config.toml
num_attention_heads = 8
vocab_size = 15448
hidden_act = "tanh_gelu"
norm = "layernorm"
norm_eps = 1e-05
init = "uniform"
optimizer = "muon_variant"
lr_mult_o = 2.0
lr_mult_down = 2.0
beta1 = 0.95
warmup_steps = 85
decay_fraction = 0.79
max_seq_len = 1024
max_steps = 12642
MLP neurons of a small language model. Each row is named by its layer, matrix (down: output weights) and neuron, and shows model dimensions 341-511. Each number is 128 + 24 x the weight over its row's rms, rounded and kept within 0 to 255. Numbers have three digits each.
A block is one neuron, or neurons of one layer that tend to fire together. After each block is what it responds to, as a language model described it from the Wikipedia text at the highest values.

L6.down106:172118146097112137121116110154095138161124121169122128183149172086124174125127096151074143109143132126120140120099132096106142113129146128132147097137143136102129117128139110113158101126111147137148130104154114170138145107134130153173106130139158135120138093142149110065069126125120134119146098127133131160149156176143155122128113129134117165163076137089125126192090078136066147129106126102097133137123149129136083127108085151173120118181102104097097109129152093110145131117103124152100140178131159107137094142114
L6.down249:115177106134085126191123123165129120094133151146146153146085143129127120164143129169141149125165157097177138136119162169096102124150122141112109112162119058145125176133133104122159156143144102097151085118133124134141080131091093116138175120140143112130158128182142127077118126121108100098120160150079134102131137075108116109166151106107124080117154172089115116103109144110099123140145141098164132111101132102088122124118099139080150122122154107088130137150101130132107133136102128132119160121104108150152146111098
L6.down402:141113144151116124112133166123142156117097124152083071105150143117111165137139102150108088128129098102110123114148176106146145127169127148093111167102136123091100118083158133110126162103111144144080082121153142166158150110135113168083123077123129133110095103148100142097111140151148104130131121136115149105125140088090101152113104130114171118104132109156121158100135132068158126152114105107138144129133134094164086111157118111108127166158149099143150082114123132142126153159119120102148139087145124150119146127158
L6.down507:119126159084154084113110153097122123140161114121129088134108157154139141120092127101129124177151158081117121139121134117129134098130121104138077150128161106139130091145148150109140098143137113154124132124137145100124082090095105150158132109181104082139166129107141147177113092140182111118127125136096094138145107129106128132118123141124117125131117169096203121117128099124119094147111137107134162137127158103124097155148176091135096111092125149074125150146157117152162137113131119139174122141124092165147094097160
L6.down829:082109128093157136151096116112100158138117154084094148148118116119135151134108117152128115113097144126126123140135156087113122156126159114147119159137174175142110138116129129128132112145154125162117080133148125155088150116105111143167170159127136154134147153137097110109109153139126105106148136103102155115138132129168111100149158125118089166106133159133175146141148106137109072132144130159091133160112181150100157142122132181126131137167117131143156167105179147135112128124135144100062173146123158115129142164128
L6.down1070:155151145123147168130166132141101113097128123107077144124119120152155126149131113083126129128092129096120127108131102098126115077142151114126120082164120134114129162077127088139142116172139086110135122127150140121124079075122131105127110131134098154149091095125113170112131150127122134168115157078099130167156138115136110151142141143103128133157156115116124161109132110112149113143124105106163145081130113114164099127124157143094157161133128101098110122160117120166140118134157166114120155067159118149161115145112
L6.down1476:136128128121120167124111137132100121140134116133118146156108105094102119121118105125162145151159147163107160167152125151190069091106127150080093154124155182129145155139119160103112119101153145125143151086125138140131104140111103131144124082096142141109117126156142153138147155112127127116131124125141071137124122175124109161102124149136141143128151156135121142096133092143130157153119187097145141110159126172123134148191128141160122127109165109122108089118135130137137117109096132107145172129119132113148068117149
L6.down1757:142133086133146113138118140145144093157114076108127047190144146147118152149082137115116143122145168158099099136112101144156117114134148126140078098156111138107137170141133102120118091107129145128114115138152145140116085131102164150163150120159164106158160145124136136077101121121120143157111112167107113125156129106123082136104089141149163168092158143113105104126117201101124136179119108118082108077143124127158137136137142125141127161124140133111144101126126047153152111110126132111073092079125133127128107126125
Description: Final digit of years

L4.down1546:097159113151121107131155145125064085147160184113138123087112142136111123112128066140138129160146145091115143118146199142167144105121158112124124130127104142149129121139137102137144113137166111161124130113140089140133136121108117129146158144130137127120137128090127175142174111116122120094134118128104135109166159158150078101081123127087166107148099119122136104124156122177095175150153144119111134144108115141115109113143146140092167110124096121143100113087152122140125126098155136144146100084134153151151105131123
Description: Letter r fragments

L6.down78:139171132127101104132112140118140156108164111150086116119068110168126143114131134101149109161113146105156118077108122139153135105129125145088109145127152130124130141108176152114151157162069121112181125109099092129146121110146129127136126126122125125119145118149100121146145110158156127143130159137112165099109140147141130108127117101128168115174115129116162074147103153158113089123101130136150101123137175132157128099132080141138150113132129121131138128128119107106157118112119145147120141093125162134125178158159
L6.down605:117133154132127105184152106117129112131162127115118130130121131127165084155129084107094135152184136177143149138101136138128095103104097141140152106137120164153091145121117084146154135107089132137098116123127150136111122137147140106122122162110140143142160181126138117114126099152108117101123109146108121169118102125117139127069153120126142118093132106131136119111121112067117116062127137139145099152167185171122142129129134138159171113124142145129134125104164118134124143096087107084111098162157153108102176145147
L6.down840:138144131145129137128119109087140174117120165124132115160141113094141117132162061127174107146125102087105138126148113108137139174126147105102145175135096081110114113162137121141147118112092122095133153127107107088131132145129112092095118162111111129155127093127153138116113080135104130161130084137139106144157142132148144157106094147135109179083124172103137094172136137127123118151137147129147113109154137111156140123134137132148138163173165123115102117141127120140103106072152133100118146117137178133134117152154
L6.down1139:143146121152107131156144099127124140121133117128207127137180114106111126151183164117147122116129122141102109132153104104070132106135107094075088177141110127146086119132116137155113107135163114119129120161112099109163128141112139108133130117120041083121108088094139130155140093120108114120138134107110111126103114057113133130122158138106120096085130124106131118108137178167139144150095143137089163081147110117112137145113147112128147135137126149128110107161110118128124104139123104127151116158110116120144096120122
L6.down1164:135131176140139123095135131124151163078125126145174139140128113089124142127123166103154161130123155142145084113162108112130095085107147115153104101156115122142150159124176145121152137171125143107125134123119136088117076129123125116117138119084109137174092144106116097116127120131103137141119164148104154121121112130095160128102137125117085088120135150128128137074128138112106167136167129161104105137135112162102106144108130172170101123117132134079132122091162115101117122098086117136089149110124138135124117137132
L6.down1302:161138113103121137132081134094132144135134113165119171138128141089131148131101111134159121131093132084095151142108130146143111106147162106127139120129149136169148153162148107117126098091151097140158138138089119146108094078102134117132113159108132107100139136101145099079114151147157090111132146121141087098104115134131081148151136103100126124096127155102137146111100153133148098128179168112127119113123168126082155186124179142122136127116120106159083163162102126118104119136128128131149136130107196127119155131090
L6.down1316:134116118145121147152102159124134189143149139150164156140171141074111133166188119147157136130126108093117122164134117149109164117118097122090136162085145116146084145121145166080126111150119129101141128150121126151113101123150100076142131166143091118142121108093172152155108102153154120159158147120106166118119165115099172093150136151129102093138119135086157117100131104103120146122171130158127149092102106119162104123130127117152142178126097131104087121132131153116114127109149110109084110099082116105133081132135
L6.down1402:130125124142105143089128129118089135154143106125084132108096082130144108139152137146174118155122119114124122151101112096151141140163147110141139124140150083091109129129181130151110131102100159097157144095127172148097113162119048137124144102163085196146119136164134118135111164127140164149134116111127114152099103141143138190076148152122149169138141133118112151148130097111120118143112118103087095089105147149154170115114130131106129120115109176149137141146141102114116130116116148153044170104109112127146133164080
Description: Place-hierarchy region names

L7.down51:146123154134120152096113114101118077140131158145137134131110095117122104108141123042101119136139093152164113085119135125145140112112121120123028100110078130114159114120114126159092173122109102113126125118132140114142148165175155128078114091157127136168087120125132125123148122152105131108119100138141143166117092118126169119168124145117098115140146129112107108097117100170150155164126123091115129136122109139083103117171133103158118087131114112141144096185131113074161109124128140142133093130123092083070108119124
L7.down80:132120084113111134098154112116099107133121116121084134132123121155126097170134134133137113117113115120063116146141134127123145137088130127136124073111117141161143149172137108102151134130121133093107170138109106162143068122155124136146131135110133125132155137114175106121123096139087114156095113190116128113111103132108106186113163127133125136085101088103146127142101095147122115146142169120103118162107128124112166151102119081084129144112077130137141155119121164145146140134115108141111127154145123113139140098158
L7.down131:125123104120162112110131100139158138130130114159166127126159118124112155107114095198164111155118101147126125107142094105144143139148109136143165114136160164146159152131119132136138119128125130133143167135134123162159116113162109114103164171122132149142137159099114119138093139132140110154122098141151105161150109171116148159141137093154149023119153115100147138114117116128141120145126160149084181106112119101136141108186147152147134127120173080112134154120149109089181102070159107142132140081166141111118117115121
L7.down345:128111150129132096136137117124164151117108153141148169130156187136092130144141130143121142121135149128169112091138165125103158080164099075106141140099126167133127121163129163136137123105099084105101106136154083128109093132155079079145136141130073125136164168112117130138134109131124100144135133116110180180132184117151095124130139146112117107074140110131139126130165148133146118103114147124080087129132088102129089135133087085135127141172142167098132140181143180090155119153112119124132105084099131139130137101112
L7.down442:129116117135126105107130170112151141084131124136140097142116128091081142127142129091178114117129100123126135115105124114102087139093106140133137174127174137110125145114155152109143110100137137109147134128109150140116080131128133117136159143125117093149088118122134100177115134126129150134160059127145137123121122165098141132140132145111107088139111137105184075152141123128120105140133157173114129090124158119115121106117123120178153173099140155136146138124129106067136104083135102119124114117108099128088107142122
L7.down1257:130138136131103088167118107125110099140114133133123119099130100124139149141146113179119151132145107104097139130149094124108152084103113104131137123086132135100146135144138146153164144103109148164151137106112125150149128132085103144135155151083149115139148089145148101115124137174084164132143097102152136139085148112162101168127158129126161132171100133118169101118140120127169113110149150123107132064094107109141140129164157096093136141131123180162103130097151112149085096153164135114145140170122098131140081120116
L7.down1701:108134152124133134121088101149102115151114166108103134116105157113133181119143098120154167081121120168149139134140066152152123103128147127117124143152106136107101144129125092171129148084143128133110111092079146121107130110137102087132144129134101119138114126145097148115168127135116101158130138107152120115132149127111128110109133169085143101118136147129119156126142138133120150052163117089097165098099152117142092152143133101103163133107086159136150122167154102118098115095159126175128132111182130130153096114142
L7.down2012:143095113129128138149127100104116143133143133144149155173114113186122120108128149170091152158146088133130135133146125100129111135168086103155142100155158117121140146094162120133103124097108124133153087150113078148126123117089120122121110129139101118127123094125092142154125153090125101113081101132149128134125111116137105119152112151133110123135140174197089112166101110106129133116130141135110151134175143133116074120137164165140117137108169192140108145116138135147160130117108135092122132100143170145127106084121
Description: Word-opening consonant fragments

L7.down6:099110167065144157120158180148137150112129108116114111116131130134136181130132137137147069170169096109135126116124113141119118157092151088093120109153151120162140131117147142099132092153089088162111126102115118126082183127090085121149122144106153142101140142165140123140102121143106143107147127191183129127111138106149140159128099116136094151129143115134106111105130139127158114169117122164140106132121108139133106157146139110143135132092109070102091165156139160146151104169092163063152099120162171088138124126111
L7.down53:147092137170116143159122122112080105118136138145166084135083111136129158163123122161096130136131167071182152103133124134103139128216108148138133157113137151137145096144096118168100168150117128123125117139111153121133175128172163151121096102147082159113146122113140167104150126157137105138085147125158190111171151146147108145113099141126107144160103179123091148103122106113119154128124132120103106130122106104111142141117109112125116153127130070114133099125129153119146123177077140155094118128169182132134120122090
L7.down92:089135151111127112127134107124115113161133119172098086124162120150148126169116146142126093150186105182071147096116117095062100161103118139138109128101134084145129112122095121121137153164117089134126123116121106085106186079139064108146178079140145088157146103135156134110102150132144129129113098156159164089109097107117134160127141113114159159106094110122101130143135097100108153119140127110130130108136180131155087147129112078129139140082173108138112091123107103142180103155126178129145148150143073172126137131078
L7.down207:195130152118128138134162116147146116127144119134104107142114126122120144134100125130104127122145143116110120138111193124166148118141172179093103104158166160124101125155134141151111140136116106140131131079072105139125124124110093142131115085150154097089168095135143144089138093130101129092143137122073111126123089129079113076128124115176124098125124131102132166127132088114148138137152112136146152120138123125109107125138083147144105102109127119128119115108091111137122136158128160134113169099111127151133091106176
L7.down305:159107188144152123084115136112145133103122083134120150097108109116132106118086160104152146105109115136117141107134125120087147131172089141133143130137133111158103088187163109120131125122132120074146144161144130112136138121117151120091143124155127136124157100090108126136110136153100114184135151166106116135147145113127097141123148113110121124161112107142140105131139108115132117132109150103146143152125124121118138109136117141112161142125137144144109114142148141125116086111104144153092117141115109095108119146105
L7.down730:101102107090164122128093150105117108120106148132104086118113125169097120142120166120065098126163116086141143125160171100117076117172115115114148152119089130116114086099144104126153126118152130152140132112121124103108158120153130159115091100142131131125159135165116152100111137089135097143151129156128145125146160122166112133129120155109095172132083141140123131100103131115086155141087128089125136109107117105172115162126150146131110129135084098150112101154105091108166146173152140144130092070127178085128136118116
L7.down1749:133131159132125084160123134135111129113101125139155099150125160142123157154097148126138126117141122112135090111086130113120140139119055136119112128116154082096148129124122093122083115110112144136114136124127109116147127152156138188136105184164117146088181133159147131104132109169150112155103169150095173115152148152146136110142142147118140121161111122089138158112127152154096120170130134113074133137127131113135124132118120107158117166149094072086124137113111125116135129137156178127134154145113145105111110141081
L7.down1832:123128065129119129137141107133165109135116141092125113127099120121147151125117122140123138134170155145136109125109160143074133122102168081110079137133085119106103129132120102096144151124126130132125173166134110126125139123148090124148122143129151074100107110125112181095155124158137105118129138162196112125104183138094101153177088122152133081099111102109134085122167121077122107140171140128134097131144134107134147136151128131109140134123128114149118084179115089085118114119145170122091179159103080119137107157120
Description: Final digit of years

L4.down1443:151110122140133158103136153111114138134099105131153125102125107130105145168150163074101151119130137148124109133095103170095075125092147098121104119129106158131101142157114140185143108153148120122107146098151151139180103139161132142121131117073098143162153116115110129198116151139177110134098103149125102147158153146127105151125146130131141165098125170112130107120129106122144177119128118129089107136132108099134139143144109150109166139123168138154139090122141095139106110124131159164131151100118149126124143128146
Description: Final digit of years